MLP neurons of a small language model. Each row is named by its layer, matrix (gate and up: input weights) and neuron, and shows model dimensions 0-127. Each number is 128 + 32 x the weight over its row's rms, rounded and kept within 0 to 255. Numbers have three digits each. A neuron's up and down rows have the sign that makes its largest values positive.
A block is one neuron, or neurons of one layer that tend to fire together. After each block is what it responds to, as a language model described it from the Wikipedia text at the highest values.

L14.gate4:114145166116109135120065150136122098145135135146142070120170140170179117131124121105119090117182159117132153124140121159185161066135156079102110097105188129153121171122153137120125101131151081096121106059184145142093104099144229135121147101086082093130145202122133151204142150122139071171198079119164105182143077128108162083169136108132116132107115159064089084124117142112111067087114
L14.up4:141133127139148161134108168161122083140104099174121118174104120123125084107104037076156100173130124135125193156161068096117137187105102103092107129085194104155164104151129130128178127128174082148167160112111060117163127113121150114075187136124096136169116138145117165095067151098115162149120146129088085124136115127139106091095113156102107130169130050086105145147114137118139139035198
L14.gate86:163111185152147107129082141161123155123077126120117187158094113148103135113042131139132118108105121112142095183112111149157142084091146096083197132173127119111126122131111109093109192155160141169127121184156084092118085094089062083094165208111123132147114127112126145133159088123082149086163137103176138106143177129192148102169049076125100127106180169064131107092087159102137150161128
L14.up86:141159149158199081168130154115061096156115135132109120180157075147099122120126117132125098079105164103128151162150144088192109152065118122099215192162144119084202141100114095135094157137111158173172099095158131127152087132146135103116181049155129144118069143151117110096108127114142046090123079092204116167092146083150114130144107100162132174093186169088123166129134116124081149125123
L14.gate125:131137107150103113081144119113162142102125209148116131115134082132136110100172127106094102133114066084140157103113090123173105128125133076172169101155112095200118205110167083117155124128161141078161143140180097086136147136111162188213153167092131091128101073065131102117113145133171183196114136102146182150103135160148164145163137144129141108114160128133152120147165129134092113123076
L14.up125:212110146079139166108117142121131105124095096118137128187081134156137132094083109150131082170169148199107154130120152131145118151133135071128123104137117158146158081144081111102188115096097090143122114117130122093066187121085116114135189149153128137189156127162175081130097099099118119121154111110137128142131148088098087099154164147151116145179146068084086149120098149167192165133155
L14.gate133:134155082136152127150059148135136166124138101156083115100127127156164146052106114171098090133162058145141130167162099126141179112159148124117153097111135103076109117109141092127166125179140157124117138129190141140143115113124148139112118204078170079129058180079148087078065173074120102167150094098167110081164117121151186144156049102082069148163127084105131114086117176143100111122080
L14.up133:110135123113148144173140124070160131210172080141133085129104089145147122082149161129143173092167127155109081089136118032119140152121093108129179147078085172146067136160123106107092133117144098151187124087130137132225199141152116108086149175138110138081135147137086160133107219084087093046172112098066135133113156160102150111144108181121176124161047097161143121137112151124126127114145
L14.gate164:159160101122069140133116126144063131138096125137130140091137137199093134070121094098130094175086122121120164096156094107130111121113135108159130129114110164093163087160118117135151123143139168097089156100099117174153171144082089111095157190106152081078161212204111111153136191099162153185111102099114146128163141140178139158103147127097101117121167121145158161165099131133126158141165
L14.up164:135105117097098124179155106100103164150126116163138142113147099158120108149052076166197145130124156128089112080185116145149150140136163177099109117102070166163137155165121078224104151120121153145112154145136144150184132069125115142172109139145133149084177156120137065078160192099077139127160125076128153150156180135118085110118102136126121179087129075062133121139097151114144097156114
L14.gate224:133208119110139148109133133159088152141163179104135126189097110088173079131120131116101100124154154152121110119186056104114110114078158098161195163125134138111135056195113183133149121174115136094116121106146095154136160140163168109124186135073108152122111134136156142168082122078092160106149120130146099158076141124137147064127183179174082129137195122151138150165111111145081099121142
L14.up224:137122086094107164156094129123152121138153085173129079158112182162096104120125174106093129101131096098138173118139153179132073109133088115085083106087109100090118176203121156139153086091132120151173103153170117127163129191110152093188100130086111174119177112208128124113143139105139079126124093141069122083159186094195130128133117152196132093125104088148067144159143134091133205147154
L14.gate256:106155169156138117098150149126082128080096119172096136117101166083102102103039132115163073128209049107119148137137095122106191129143121124136099121111087086137176126133134101111122133152158118160105169107176110162117125098098101163143209130111125142109126095071187078172168137128170132085079123104126120182190106144100141107140082071191101133191167069105110130147142133157132144188136
L14.up256:126151141118090115107079101044113095116138140193157138174103097116147087119122168140136098141157130094081136123153129144086139098102149109106089166100134077178117089118056171109131162103206120168105059171091134157128112083154171127112161178146148081141196123077080104126126098131152112071117158108112153091112100155166125166144106128119064125116109111118180118147108121126114168173082
L14.gate292:108176120139214150109112088137149135098071189134106125125114093154167132138141105180168114101109097132130147135129105094172145173143145116123111132153125115094108069129103108117142145066133149182108111140098063169099163165126121147183094098129094149156173106134123096157158158107101135131167160157152126111166150157121153116104114133198084185211176134107108097159078180118182146201068
L14.up292:127126151143110106158142115065157101135094189161147078129231111140113146122140136023124109139159158158123171112113143141150170122116187097090171107168148158143173087117134140130141129069119139107112082110126160123107108202129153174174153095127108121099174173124131147169129120151188154106114147168190116156081165159098041103123161115152099166154140126110092092091164123112112102118087
L14.gate308:169178102143146114124166115215120176151129092109121142175172116091187130091120129052134068145102097099147113131224127122137117121104151121140153061133124151117145105158104118119133137145118162156176072127137131200063135132122089157084127192116057160065096193160127133086079171116097159152166103109151098081136125147136130135152100168083080149134139128102156124114108171142123137095083
L14.up308:124142142097145096110137148143096139154180158142137109142142204164118128157135125111114114070130143120152151144109138149087107141106153090133190114155115075108214139124163111118100143185150123081067137154078155153113202157125176101136124116100085098127198136118107104083126124114154122131126064082073184184085091103185130161106090103129121108105141117111104196132147131099137123123167
L14.gate394:146094176109165170080118125169146082098099120157117151114113124079101185124135138101158113193125123150109192136175151122127116086170160100152113134154123082143130126149132133145142110149127186114117160175152129075154046130119129122159127174188116105149130109129189126078192117032092109121119135114124159098134106104135160099200105157164118167123071151133072151138141137109106132121129
L14.up394:146130152092109167093112135122098141126107108145108115116109187109114136136130131126051109131127152127063109140132109144155135094196162099191179139118160111174161128128069113141106131176181117126157148081190109091141109114100174198175138146146124063104139111088080106154130169154197144159180108125109201060174171106161109168135165072131169138099114170124121135194109088116129190188084
L14.gate424:190141069127183157160165148105068115054147114124124143172068100129134146113096101125099063134096097154167105106183121178127112085140135074116180104139109134086178074178147131098097133152162107056086102148110156086171113100150133120118182125146153132132148128115144116158139116140137137099119166124090124094161064168130172139144116093106122182154131120102099093143114189109155142149130
L14.up424:151118092087149139111156087122154125100181138139126083150102152136140123133089104155123085141101152150125087127113121104155063112101050153129107136105122117127159123156100103185127147136137033113163173113126157112140120085169096171182142141134145117109180084116137125111196125164142121077204189184179147142136151108079108145163140202144130140131090076153126119147104113114106143149094
L14.gate444:174153132091149124114109118148041137179124163179132108187090126155148142129105150090102136115122134153162146103149065142125063098208150092087145191143100189087111138183120165135094115189140136090148153134121081128162122145150129081165152122117109112142099146100176101151115146086165158178111133136146146175178102149131108138172116120122148139102122174121109132154139172140112115075113
L14.up444:128174088058153131089070108147145161060130129154158118118124128151114132074132114118090135092125125103171197141103179147134158115134165199160125103134194101118158108122143119112143137170093126150128123084043115133179098108138165180127128155143135127159110150085148105142110107102069163203128109107165156130148189154178105152153102120144122093175117100135078110124098135095117188183079
L14.gate468:192135117088173166200153126132130148120098143171157218165071149159070124115127144139123092132122096151091121076099066157130138129118130066127172122104096165131120159166129143092142085165165145123117158114159106093128136130171147124159121179096152075150167152135074065168089109205135145124066121068137166085123175124120066115172137135148180085176131155126060109213077120114106145205130
L14.up468:144084111135105139136143117138156079083149112130132113156064107167122097102152162151176129128107104135102154096135110139217110096136133041177115155189150120132151146071131196153146115141110167076104089108153142118087116114202147131188166136076126140115087093120087127122132172066115150107171175117134161144098106145082120136220104195170131083111204146123144120173138141155040101134141
L14.gate492:158104087126125084156126131073083135134131123129108158148098100128132172063134139120095079143146098136142154090132189119098110116113114097173142134138083132074209110136182162115184076142182156174173140069094140142137160126160124121119182211085116144134135136101107125135075133183174164118125152110121098109161126134148127183110132162124128122152216119119102168130107101141172139126120
L14.up492:138136062114121128160127099105073078119118143136108127137048135125069143051049115156135141146106118152127101043144148089139099131105140135131127092167104174106132062141164137136153149193150130146130165144089133127185124133100176152182130122155108109133118153088143143167136128168081125120122161114075092114147156154185189157072109168117121138177205091090132092175098142129202083095118
L14.gate558:168160088098157161121149095096100106097104168078149144143094120095134192116139119164102129151089116044118185085149125083128160148109091062120159098057116121184149127131159141161146121138168120088111124127124156110100083137187149121193144114129171092163144098083088117173093124152176154161139038093187126113101129123142156084162116109083124131129128100169132068201141222145153155169105
L14.up558:083157115106127084157135090144126141101151155083139170086058074124124171076149158108035066111084175113122091094126101101124166138154134151104082126104127125163071189140163085174068132124129096154068152116150134124122117164168108189120101142222131128108159137086157097155063171141176104146128115164137127121160128102116158071096138147106092105092161160122128107188131135101106114149114
L14.gate667:170122067141128114102205159108135166131091152159081069178112116140123144110129073126108084110109109148147116142128081120141111109135116078151176094150126111150108186115056119139150128096162182106106158145154073112117172159160121130160148137109121115069112108055104117147094117140230204169156090071111160149101158138130102129165144166142161078124147143140142086144157107111126131093195
L14.up667:110177138158171143113174093118136088099131151115076069171053096153129129106145120156070130082108124138099126167160085135160139118085130143149146176096156116146095131114124142192155143140095125143099107175151062099112141127156108200095118151125113097112144099068188096142101134078114142146121161093127170171146103091106152084135168151151116119148158134114115064150118188060084093115134
Responds to: Final word piece of a person's surname used as a sentence subject before its verb or 's, e.g. MacDon-ald, Galile-o, McLaugh-lin; sometimes subject pronouns like it and she.

L8.gate430:194151151066146162104133112180146131066140149095075113196070140148160132119104198134094082139151107186114111118117086111064119156102092130178143128156171148111177124144075120119146110075157058122118107130174162103171055156154096106173178163114140084168185115078094104126130114110132113104109126084161136147064092118108130151178108149168153129135184078128158130112137127091170140181104
L8.up430:192042180154157143115111173162138108132097141180126147156126133114044099089118128079154112180080151162180109118135093103115135095179103055084058138081097080156124150090103097060081132084097114078094104112170138098114116068126107136119132085148148123094152137169179159110058145085158166156106124148158154122139142123145145096145119169158185068115129161135155135139158186089125180148114
Responds to: Nouns after "the" and the pronoun "It" that refer back to a Wikipedia article's main subject, e.g. the station, the show, the game.

L8.gate564:093116124160079150112202182160084070138111165176114112105186150177097162142127132135103121206053070129117165156092101125102131129142123115091109177154128166098131173183107165142042169100134105092107079079093088131080105182169153143114189116119149090147079091195131109152085081122135110168137093111132181124155158068147107116113062147097090153088156130168146101086146159140148148177151
L8.up564:131156158068111085066180189105135090144149118095180076135144169167157151126110201159156128152111110120093164127152103160132114130085091159089158120125124181145152180132090130117118081112099039137147159107059104080099093161153169178132149170131122099130119128169159144163110098123085186099159109100182154146141115115134139160047105086095046195130147106105141089095106128126130171154121
Responds to: Two groups: word-internal pieces in long or foreign words (ten|sions, hypo|the|sized, Pho|to|shop, ca|s|sette), and short words like a, he, in, two right after a noun phrase.

L14.gate60:157059141095158142116074140161174155082110086222105118102121140084154128125154110127077112129112107095155174143105152101163130084134109162156119094135106144118172142121153106121159113124189223099108078111126150125080150162198101119146106155092081096145136133092086163156120122136123128137171129103121148117126154132183184167137113114147201088119103095098145099117151186084092139084048
L14.up60:163121113125140063161087119136111176143144097031114143143155116179112114120167113161138195140097096104175095198107146182130154122117099103136086171093137079095080137104179138202090090147152134130125120160149100136094058093136132180086141084070102105166118133150129129107050116152087146068141153128255093142161146148156120117062102066165080152123138098099142085121115089119110111067070
L14.gate96:105078106093141210144165120146087179128085127081095126197115127147132131120131056154121104087076136113154129147111108144103102113073120128118176149151115153133110128128127105126127117104096103150114116085146140079174192116120159181130162172116132115121122119109100101060097192132133180106125130127136106118137061131101119172135127041141110127150191109156153091132182092097128087085084
L14.up96:182176132155140108159137171140106112101151156145110154117139160127098190145128097125136123149144062165096135143183125098132104111150052132149133138189128120108158158138189128113115162173152145103116157198117106148173147110149134128100107138091068146096126087153066139190190137192140155057109149108079120220123231078095119155105091154115164072156167153149150114137156137082149110120116
L14.gate141:140105106160112156128056109151108148110097147112143166165153107139089147135122148138135102208167143116121038098147181219158120108167155075141071052107131139173144116130103154131133136149112151112161050088183135066160147116130116085148147105105172079139129119151177133136151152123054161193136123136138113136121160198129131128153105205134152178111144143113194123136127176172129146156111
L14.up141:066129111187108066121113180168151133098158132128112094081135139063118108126191146117140178193073106125088150126180115102153142094137152103103138134108127123108138168150128174090077088150132140182105134206118095118130109158135076106147118173160126105144129126162127161090086060135114116116150168101124109072146125139183176115169100155161116151142141126085078114114105216114117121090119
L14.gate181:117093093143101149125096161143084214145111156138107132169135151092117174081090119123102112087151127087073109206193113115136146136146112060104157139090176097058118144130133158111201133112135160117135152042148142158127112215133137147114091172044104123113037158112111139066125165120158104144099077193176160066151108158121141130178106105154115092165093125120099098097137148150127167088121
L14.up181:161123136116163104108144142145156156236106152135090137105139118139116176121117184138172164055139179171147137161124132135089115172074143112162114142092137156099127193068108116130103126108104121141133098176096146128183107168154164122134157150159127112125086065109193125097185139179129141121107126191172104090152167087115122130150103114145081128109147111191154124103049136114117087129161
L14.gate211:111100149161136120069111184150106170115064065101096177104136158120133189101172105176138145150138124089170097149132136154133130126167131066120119125122093099072102131187119192113163169133134160147101192136112101136113110112208125103112108141122129109140071149145120123174169144154140124115135153136077123132116136143206129104151144091166102128097144119079133112120128101164155129037103
L14.up211:079107091167130187108118161143138100143082121093111077152122097096079081110137127098130138165099157198062187101122134130159087144135150082100078129018120090131099134102104187148153156187109135141063156174141128121103159185129129095098171115117102107110117088065083176169125174126120126137086166176093108059127153136174092082109105137070080198173147140122132124121161079115099111120121
L14.gate240:104135100187121140083097166146077140102067131160136157194113161112154143116145138085074106167153107039117118140176094149075175106134156132123135141097142096118128128089141145098115119116139127136036082120177115108135163130161125156100073153073091124169117148172126154145125176135109143079136113151136122150200102107194150136064089113090105114109112083068130137136141115173151083088084
L14.up240:159149135157106096134106110139114154089099172112102081128139123128109100167176113119086165061144119134091148197141106145077126161090131096106110128120167119087149179153121119150052208097127123158085112130131100124148177148130170170112141120139153142117120126095173131134137108177188105090146152117112102165153122062121088107128089104081128095137109074129132114093103081161125122057140
L14.gate252:164101109166125120080164138112126199133088165142137175148180133061148121130152181098122101109181088109087126153167091157105114143143105136172132091082142139178139119134081084167088138136115185109105107123133115083129145143167126098106109131110124165113119126116106181124078122134158121116104110104068173125091169140199107083121134084133144137090117144106150092155143075169080173126068
L14.up252:184141132136124087167116155127122142159183086099138090131175179123141167138112157147104099101109121107115135101085160127104153163208098139108128156093147079100132101134152075127124103113084089127111124094117117140099148175078090157118176152125146104166059035146155134091131142173100159103082144112116137112120141098099182108139169120169092121137103140159165120154153118089108201155105
L14.gate311:099118115156088178164137146155151157118103154149126153080080076121134104142087140114161104177124143138119131142190098131106131144084107094130119076119116104142169113127148111089124047097151155130110077139141110143097099097135103042152062130144197167156142138178142064155113127074153126161091093124119119106146125165142139094127110142127128107129170139094062068166189173117158109153145
L14.up311:099164154140169179186121156135156138139113164151104093106185103174140156168062104098111124205060131107102107162118084137139140155145128120056075135159138142173088179118107106136092126097074158190117104143140163140109121045081151100135069135127199145126105093150100139114116170089105112151120122148139051149124077151143080091154159156138134139179131124082137104156172117146119070159154
L14.gate331:085184157168088149104116234170084184167100086082125114095156090101154083091085125102134163103098162161149148200148121141156099131151155158089144116147201072170077179139080128134142091132159164163155181128140121082100127120129139124106155096107133090138077114112130147085129122122143116096095108117148158128129135133130085114100136181111102184157180146124108162130131156126086136121205
L14.up331:085131134196100152157144088122109111110129165104122118150162081113154108152075096137111165119140081141111126173141112117121164170186163127115148118182127075166162132089135102080139146094123177118119121136146129106097147122133097181140090185092211142135141101113198111079115123141124094138082088108120125064119147128209158146123092109155109102125192084135181106178170143145101133168136
L14.gate390:128101174090190133143093124102133129123129090099154164126136107121105111122108162132161116131125074082146146139151082139151131098125167065154170103118139094120173116157078197108097099152187184089150124150208120120142075145116141126155142211104124097070151106138152135114132170125095115105133069104166173152174094190175176147111123145140126124137156175119110075118104155101136104085092
L14.up390:118150101173160152147115094142087132104049163137125113096125118206110151131136170145097128107170120105131100115096139107077102118109072081172119146125137152156162169148086120184139117112218223125120104143128151112209088134061135140166128132060098140083091168105145162125197097147094125110181129158120121191182135152219145133095134124171175060143094092135197123155157151149109118161119
L14.gate399:063122134143118156090119116168107136158114116121131148134129129136133130127140138074118116190126104135151117167134110198110136109125124144137103056131134110099167114026131196115138162143129159065097118147145114128161192161139166146101190160107152089137104147148166118160094159115083196107033050117136154144162100101132103138128156081138164162097137086137100089164137132107114134116102
L14.up399:090125165098091153173118139135103117110087102115173118103176132131163148170118088157158114179121143147105104155153156098090139138134129124065070107155127114167131133106122148108104183127033143116148206117048128193153142140096132208097186148121050099091136203114121109146110114141164154091068125114099101144141127060096090166149106122175102134108133165123125141109099162145128162180126
L14.gate406:186072127091133120129104146116114221186083080153119140148145083095105166115076145098135141127137149108160137145143146129160124073157197188146099144175161139163150170109119121115148123136119154080115097139162077145123115175149130140092105155094135082122094131144110173091120147132145153116099123134145147091150097137147085152107131043151102139129128113163125115154082185103106169071126
L14.up406:124145113098107154176163116120121100142100113166110113178141130116180092112096135119134126114147141118182173163158133093131156036102130094138187151131118142073107159159118096109141114117110114145164093122162153067094138118064201109137153138099055129143114144160180116109116187131099119142128089109131115105110149149155158103180121045162117085131031195140104078110094157121124144077136
L14.gate506:185188119138137122104103082139067155121109161159134106111130137113128148121140165144125160128134156185119166161164165121173173122127124187120160110136150173115111170057066127139107153173139157099144098131204167109198190225153136144108114146123118058164126094161153095145074168089106126141135150148136128103141135123096175158127111086107095070161120084089133080105159127130133147140156
L14.up506:060142090147096138146096068110100157103150123068079143156165147157174084137115136132158149096118044117116068112078130135092135137148148165136131112185130099085084185103124067110105145122144129134131141109137169107094117119161136170151129122110160118079165204138074151147152132119153147063114141119075180169127161211158093168138128142144135158115128156212163133161164138103105059122113
L14.gate514:159114145142071127108135091194114153142067066141138108086130118179131031113105047111100103129125084179085118124118099167114139149123118117129139155146114097126146157057084060161096091096138151120183105103154137159112105106090078125132107150121118084157117189161124085171108130077149091098095113085120128100159067177125170188158111172130151115102126065112170073095131104130112163185140
L14.up514:113140118107180163134067115138152125132165144149129145124129150103097072152148105123070174170185090163130103148179141127159125112111149111171087140158084098136118149109089151121138166062139138142155110137106113175114126174147160139150081084154083141128126155155147146183101153068101102090113171136122117154121143104156155114154134166128111155115106084112116057143062138209095112113113
L14.gate579:092142098101153101100045114150114155109042168133167152113183180078118113144093136115142169169190150175100112124183148125128133096118175076074106110096128110104189163120150113090115084145189136150151083130185183118128144124117118121146119138121131088111112151155147161138148119141046086090092135128209108109122133122161178141156111071141168175195107127082103180129081123106169111151095
L14.up579:132167117094165095080136086179080122078154186096176163120139196121126123126160120109132158107116161062132106157154161121176154191134114128109156123136118146150120163159111136148129145093187125066106113141102140110117096119180135131145167190126136135130146105072210155171094189157074176069138150129142191150142071200091122127082112106132100136062071111192095120141083124108115023150103
L14.gate674:160098081160125127149145123087148101049114089125221111148130116155090102145075069091138149156071108143065136152151094157136131141145102121148118090112172128138138141163120151057198163110135146083101078141189160077094105130124159121146131161082193105198175177163155118094128130061131101100101123123124078131108100186127074119118109128103146109047105096088092102068164109104089116099126
L14.up674:132108104145178112070103087112120165074145113125144148171145085064149088170153077146107102126142117188083160170181104115174096076045164152119096107205160108080064118131128112132188166139117143134048117146160168135139156150030136153121140128103110140087146166139155120115091154152163131072090124164101086154064160171135118130123164073103136141127090132156106128157168155132111098102107
Responds to: Fires on "a", mostly the indefinite article after with/has/as in building or place descriptions ("with a bell tower", "has a population"), also word-initial "a" pieces (a|postolate, a|head).

L12.gate1:178180097077144129114165079131102113118093149169136157167115082136135077074139143110148128187149132143091167115145089093125116127143161103082146111128100120119126058126144123178090127090165171077143151142129122151127157139114145135105172148106098080182196136104140137143123147128156155118068136113130126158122138160186183128140144127107133123193110085093112088107100120152152134095073
L12.up1:143157061084187111161157121191155116126121105187125174132078119142057094108097149089058099131184135116135132158117095131167110164151142095098144148094128110122125055112164098134128096176150083107148119119100165043163135136113096106134160140128153110160165135117154146128083104177106146146123169144140143132088091159085095144170108103084148141155129095103122126175118176063138118098141
L12.gate184:106128106106126183103142144119104133111141114108136162138085051121154155087070103118125097153151143096148104102126104163124175074142138075162151157084105139118120106152076124105182106143115137072104178113158152118109148132149107095137172166072160048145156106141127094147088162102168183118118060076143146095067095185202095154141132102110132156101083103128106119134139161106130137124130
L12.up184:170140165091134056156161086128083116104154166143140177156117080146104129127121166125215102134137135106055130126136137153147076181123137106086147177108130126100091113147152123154151084135113063072126190094148129192055151100148099140149127158076112098155124121063108066180075102109114121159120167117187147073034113128144162140112170107107134122160176131122131149095075155121126160129118
L12.gate337:174101097104133153080122128181143167117104092153121117167157111080139169120106096084111062165087090147141087070104113102120217137098149140136145107124070120141160115116123153106169117181157113096145133139171147102147118126143125116094162080100112103061191081079173118072072092094172209147078107047153135130104140217150124145159138132157102130164050090119135114110109188135093097141089
L12.up337:115155133159185075182157119142112050157116082135095085132110116125109085182073179126148144129140141104115121062076168114157134102166102130134170138129132187182089108159098173132119082120152097132073171159081143194109121083076116128189154163122137097211150131149157132121110130125161195149178110165131142174115091116122117149128170159144115135100120095076137175096062076038121117168150
L12.gate700:218123149186157113109146138162088111101086158159119189104121096113137163086165132116136090146123138158102176196161088132104120104102137083149176108121120098150114120203159145134113114192225129079098105120145078091182153099162119102098187221108138133209151151103119107113116127106147157147130158085107087112170128130145139133177134094044125154148103109082102110102140133134116176144160
L12.up700:159158123116128097135131137095139108138141141146117164167083147151121118110110150160119087135168129156095105098120095139075115152064160141114179074160143161153128106156126086139180114170181112135129113153153116095125178123170148154157210204094138113155159076138088077120132070191134171060120162138127125100093119148081121109129207143138116148201177092098134151195036093061199165149175
Responds to: Final subword piece that completes a multi-token proper name, often a person or brand as sentence subject, e.g. Vi-se, McLaugh-lin, Bla-zer.